MLP neurons of a small language model. Each row is named by its layer, matrix (up: input weights) and neuron, and shows model dimensions 160-287. Each number is 200 + 20 x the weight over its row's rms, rounded and kept within 0 to 999.
Before each neuron's rows, "fires on" lists the tokens most often at its 100 highest values on Wikipedia text that the model never trained on.

fires on: " |", " (", "|", " and", "-"
L5.up1341,208,190,227,211,212,213,241,223,161,206,190,199,201,217,164,232,182,210,174,162,186,178,212,168,207,232,243,180,223,239,199,218,223,192,221,192,221,213,198,186,208,200,176,202,200,220,204,212,180,196,253,204,187,178,164,167,217,208,177,216,182,203,199,213,191,189,182,175,209,182,207,208,226,187,207,186,197,204,194,196,200,166,250,200,158,201,199,174,165,216,186,187,189,209,175,234,152,238,178,206,182,201,191,182,206,191,198,217,199,202,236,203,214,224,206,195,209,187,164,205,221,168,204,195,183,137,186,179

fires on: " of", "er", "°", " and", " in"
L5.up1487,225,146,216,206,215,197,207,211,201,180,167,157,219,198,193,268,218,203,207,131,213,204,217,193,188,202,238,190,219,213,198,192,188,201,193,216,218,184,215,168,192,167,188,159,187,197,225,191,215,179,207,160,189,181,167,215,197,166,213,205,210,226,211,194,226,192,213,201,194,188,202,194,192,194,166,193,223,209,179,186,197,217,227,200,185,142,185,180,210,203,166,201,187,209,238,172,177,210,215,207,183,190,178,201,194,224,200,208,202,204,200,212,152,191,175,211,188,234,188,208,218,194,224,190,194,178,210,201

fires on: "n", "m", "en", "on", "an"
L3.up185,226,206,170,166,190,201,210,198,201,166,231,167,198,211,231,197,231,183,220,217,184,200,206,214,222,208,182,226,252,195,204,176,233,212,232,202,200,214,226,173,179,174,182,178,196,198,202,181,168,181,191,167,195,207,171,176,206,238,189,214,199,172,195,203,191,193,221,213,208,214,185,210,212,202,185,212,234,196,237,197,215,191,188,181,157,192,208,185,208,214,228,187,198,174,209,199,218,203,192,205,208,159,196,185,161,183,186,237,209,200,207,187,172,223,205,192,159,206,240,238,207,190,210,209,205,214,210,209

fires on: " and"
L5.up398,219,217,219,215,204,206,209,195,162,160,192,180,194,228,204,217,198,167,218,200,222,185,201,178,191,188,253,180,219,211,184,210,224,160,198,226,211,180,217,202,191,193,190,202,199,178,205,184,179,213,231,183,195,204,203,201,213,217,188,172,164,182,193,179,214,208,229,210,183,193,188,194,233,175,205,181,201,231,201,205,207,202,225,196,193,194,187,186,194,225,155,207,199,202,202,230,178,217,188,198,205,172,214,170,201,185,230,229,196,228,232,222,115,201,176,184,215,195,202,191,188,192,216,217,209,183,197,203

fires on: "==", ".", "===", "}", "wn"
L3.up1423,198,212,214,236,208,187,263,221,183,223,160,183,187,182,229,233,205,228,232,217,227,210,223,224,204,198,209,180,225,183,235,211,201,212,192,209,201,186,186,207,202,214,203,221,163,189,222,157,188,216,191,184,167,235,219,188,202,208,215,203,201,195,187,201,200,183,207,195,227,237,189,213,154,183,221,214,227,184,183,213,179,178,197,181,213,171,167,183,171,209,207,199,205,181,189,217,203,230,201,168,227,200,210,199,195,196,204,189,201,173,190,224,195,249,229,259,192,192,242,186,211,167,197,202,177,205,196,198

fires on: " |", ":", "ence", "y", "ster"
L5.up1706,222,209,190,198,203,221,189,170,217,193,206,203,180,158,192,220,218,202,180,197,229,213,181,176,204,203,193,227,222,263,185,168,245,203,191,189,198,205,221,173,222,208,166,198,156,191,194,177,192,226,195,200,239,193,195,198,192,214,207,219,205,227,212,193,208,204,190,217,229,211,203,201,200,209,175,229,212,183,226,210,215,205,164,218,187,255,200,187,198,200,187,248,203,186,200,163,145,157,175,207,191,197,235,200,192,230,211,190,181,180,220,177,206,203,203,259,169,177,203,190,198,183,202,200,214,212,199,212

fires on: ",", ":", ";", " :", " |"
L5.up1237,178,215,218,223,215,168,195,244,213,176,212,162,241,180,198,181,206,179,209,196,162,151,186,208,178,199,225,231,194,217,196,161,236,180,174,209,222,202,221,216,209,199,203,174,206,204,201,203,176,175,163,215,211,182,219,208,215,221,178,169,198,225,241,213,180,199,203,192,234,219,185,231,169,157,206,231,194,180,215,181,209,199,206,219,203,181,220,223,211,211,219,200,197,174,220,182,181,180,198,240,208,229,211,191,225,159,192,201,220,203,193,244,174,170,212,207,213,194,248,174,191,227,208,201,191,186,216,208

fires on: "et", " |", "us", " s"
L5.up318,235,191,215,203,174,209,215,276,187,185,196,213,200,204,201,223,205,208,191,200,228,172,213,230,190,233,243,213,206,223,196,195,220,217,196,218,202,170,192,179,207,204,190,194,187,225,190,197,177,200,219,155,193,191,197,199,210,214,218,211,231,199,196,237,200,197,235,164,207,168,174,172,202,189,178,214,188,164,166,220,209,217,223,200,149,205,188,176,201,221,210,185,217,216,204,228,195,211,185,205,191,197,204,195,205,203,216,186,173,187,211,215,178,200,183,170,208,174,191,200,169,181,200,205,191,174,221,178

fires on: "ian", "in", "an", "ish", "ican", "ino"
L5.up552,208,177,201,192,208,181,194,184,212,201,212,188,234,184,170,198,250,171,191,208,182,209,193,187,227,165,170,182,213,178,215,153,196,222,242,207,244,198,220,216,185,177,179,220,184,180,197,182,188,181,199,215,230,194,189,227,192,209,199,223,230,188,220,196,210,183,212,189,259,193,209,218,228,235,215,204,196,213,184,214,196,222,218,192,207,185,207,172,183,205,181,165,177,178,208,180,157,213,203,203,218,196,211,212,192,179,185,235,186,196,199,250,170,185,196,234,165,180,223,169,239,219,221,199,205,168,229,209

fires on: "in", "on", "an"
L3.up850,207,220,137,183,203,161,206,176,212,191,210,199,198,187,206,227,242,216,190,206,225,194,205,176,214,214,193,219,201,223,214,217,217,206,218,215,218,181,214,192,217,197,194,201,224,203,211,194,181,170,242,214,207,208,195,203,227,205,207,235,207,203,227,187,182,215,201,187,224,172,190,216,196,211,214,223,212,212,198,216,212,193,248,207,194,203,193,194,229,188,221,201,196,195,226,184,220,239,174,227,202,214,211,222,188,142,182,199,196,197,204,229,200,194,209,201,167,173,230,202,179,215,208,171,228,238,192,190

fires on: " |", " of", "om", "\n", " ", "ov"
L5.up1044,198,194,224,195,200,205,175,186,174,207,195,209,204,189,188,169,239,167,161,220,204,188,204,207,206,218,231,224,175,181,173,227,188,173,213,206,202,195,206,216,195,198,188,187,229,192,221,219,199,228,210,196,196,168,187,210,180,201,195,226,176,198,229,194,214,205,197,216,224,210,174,179,199,186,198,246,210,196,210,206,166,200,217,185,206,188,181,186,257,148,202,193,189,226,175,189,196,210,200,168,198,186,187,175,233,210,185,174,186,171,194,208,196,218,180,231,207,221,217,198,202,205,198,211,222,219,186,191

fires on: " ", "r", " in", "w", "I"
L5.up881,214,189,209,202,182,216,182,206,213,163,177,193,211,186,141,216,184,217,198,199,165,188,219,182,191,204,167,232,225,234,154,217,225,194,194,192,196,200,188,194,228,190,180,176,177,180,173,231,249,201,195,212,205,169,204,206,206,194,176,160,184,220,247,215,195,188,204,182,199,203,196,189,172,206,206,196,239,214,226,228,206,218,213,204,241,174,190,174,230,209,208,201,216,237,189,203,185,216,195,176,214,217,199,186,237,220,234,201,197,194,190,180,173,199,183,207,216,214,218,200,220,221,184,193,199,196,185,210

fires on: " and", "r", " by", "ing", "1", "ording"
L5.up1405,184,181,224,207,218,189,189,233,170,183,164,177,211,200,169,236,206,215,198,176,218,239,192,216,192,192,231,203,202,191,180,174,218,174,218,206,188,222,215,186,237,192,190,195,212,178,217,191,206,183,224,232,190,200,188,219,215,220,211,189,196,212,211,213,194,189,213,208,195,201,197,188,209,185,151,196,161,213,197,226,218,196,209,213,197,205,198,153,181,192,181,231,204,223,227,208,203,196,155,205,153,189,164,187,191,168,221,218,195,237,224,187,188,211,235,209,237,211,174,195,174,201,186,205,193,188,205,207

fires on: "ed", "0", " of", "i", "hed"
L5.up987,200,184,197,222,225,199,210,211,159,176,197,166,202,206,234,205,209,187,184,211,214,224,217,187,236,222,196,221,205,228,202,209,186,180,186,170,217,225,185,190,187,198,191,183,201,174,196,202,240,253,197,208,227,163,189,197,176,215,197,214,218,222,233,202,229,219,175,217,187,177,201,196,197,222,170,217,254,191,231,190,196,225,211,187,201,203,187,170,206,198,170,203,165,220,205,199,215,209,186,194,181,201,195,199,236,182,182,188,177,240,181,197,191,192,205,216,233,211,215,176,229,232,237,193,185,214,181,215

fires on: " Res", "ed", " num", "orm", "board", "in"
L3.up1616,203,213,213,193,202,217,232,190,210,241,201,243,200,191,234,182,228,212,203,162,187,187,186,187,224,235,228,234,237,248,173,216,191,213,197,187,222,194,235,235,205,140,173,189,213,209,162,215,211,214,229,208,225,182,194,195,195,205,189,178,231,208,172,209,214,217,208,190,207,196,195,207,209,210,184,178,250,205,195,187,164,200,241,206,226,199,202,227,188,184,204,200,225,210,202,225,194,184,203,220,212,197,162,190,191,186,190,212,231,187,254,177,203,186,198,242,196,180,206,177,159,210,199,248,189,211,211,203

fires on: " |", ":", "t", "off", " -", "@"
L3.up47,177,167,233,190,188,171,184,188,205,187,211,197,207,186,180,197,208,190,224,191,181,228,203,206,187,181,232,186,195,214,202,163,229,186,178,194,228,203,235,197,131,195,190,161,204,209,197,216,190,205,176,209,189,209,204,237,223,237,188,203,155,192,176,216,167,205,194,201,209,182,170,221,205,177,174,236,190,214,192,199,212,201,232,239,204,200,183,223,218,220,223,218,213,184,210,182,194,199,203,221,156,199,221,212,237,193,202,203,189,223,190,229,170,189,195,260,200,198,182,212,203,196,219,222,196,207,221,181

fires on: " |", "\n", ":", "lo", "-"
L5.up368,225,181,193,223,176,219,195,193,181,172,193,189,185,204,234,196,199,190,183,198,204,211,225,207,179,213,237,167,240,193,175,210,251,188,200,194,255,203,172,192,200,192,215,182,172,200,188,195,199,193,200,196,207,203,206,161,237,197,178,212,199,238,167,179,173,214,170,205,221,181,169,219,201,184,188,212,243,192,218,203,201,211,204,204,189,160,173,213,167,201,181,210,210,222,210,199,181,229,177,208,171,208,201,208,202,174,210,203,189,231,167,186,135,192,161,215,216,190,208,211,211,203,220,197,183,190,226,177

fires on: " and", " |", "et", "amp"
L5.up1317,189,183,217,250,177,200,189,208,179,177,197,196,211,182,193,203,194,202,185,158,182,188,232,210,221,227,177,211,190,200,217,199,224,193,197,197,190,177,200,229,200,196,196,195,197,213,187,201,166,202,227,175,222,184,214,201,214,238,202,195,228,244,208,210,195,239,233,181,184,207,194,186,203,189,201,204,220,206,231,237,180,155,234,199,193,209,211,190,210,202,212,209,211,263,180,235,193,204,166,201,214,198,166,188,205,173,183,230,192,210,218,221,178,194,228,216,193,166,180,177,208,194,226,190,197,162,185,201

fires on: "ook", " team", " Town", "ory", "ă", "airs"
L3.up1652,205,190,187,206,216,173,196,210,166,219,232,197,196,191,182,174,190,215,204,204,221,221,220,222,218,249,154,223,203,200,159,176,180,196,218,222,202,163,183,193,193,205,153,217,207,206,213,191,203,204,213,191,205,207,219,203,207,208,204,247,211,192,210,199,198,168,174,196,202,222,192,241,205,194,195,166,185,198,177,195,203,202,208,191,209,169,230,188,207,181,209,200,203,199,218,181,168,206,193,225,195,175,217,208,236,199,206,215,216,195,244,214,214,201,192,190,174,210,231,188,211,192,220,195,201,225,195,190

fires on: " of", " |", " in", "al", "History", " "
L5.up656,208,205,230,203,184,213,183,191,230,191,182,210,215,200,152,219,233,199,216,205,192,180,193,224,190,195,223,222,182,211,161,201,207,169,199,210,214,208,225,210,241,207,201,182,197,191,205,224,226,201,196,195,182,176,181,212,189,221,225,174,220,201,210,225,197,193,204,202,168,184,162,184,197,198,204,210,201,187,227,221,186,204,205,212,227,178,190,182,231,180,199,201,172,232,210,185,184,233,173,193,181,214,175,185,217,188,221,208,185,172,235,209,201,177,201,191,217,222,181,218,208,237,193,212,198,160,241,247

fires on: "==", "1", "===", "ro", " due", "===="
L3.up90,214,204,223,197,213,193,221,218,212,191,174,189,207,208,223,174,233,211,219,164,191,210,210,198,170,209,172,187,176,205,228,237,218,219,209,192,208,175,192,183,218,212,216,235,162,176,204,213,236,221,222,195,210,211,218,192,197,177,183,235,177,186,193,215,205,181,224,200,179,196,200,225,197,186,200,200,214,193,133,190,176,196,197,159,195,189,160,235,158,189,199,220,195,211,204,186,204,217,194,212,221,190,234,214,218,219,169,172,200,162,194,230,211,215,219,195,216,226,200,219,259,196,234,204,164,194,197,202

fires on: " ", "ed", "her", "ios", " repl"
L3.up684,237,237,247,185,209,183,171,229,194,190,217,203,220,212,186,260,208,189,147,223,186,226,221,195,175,205,163,179,228,247,196,191,192,199,216,202,172,184,205,183,196,216,183,218,211,183,189,205,203,173,231,203,181,213,208,199,186,183,220,229,182,207,233,188,155,230,167,182,206,177,193,212,206,226,188,226,211,233,203,219,208,219,154,177,214,204,191,161,205,199,208,195,224,210,206,183,179,233,189,190,217,210,187,156,206,192,211,200,231,208,232,167,178,237,203,180,216,195,216,191,201,225,233,221,207,167,200,240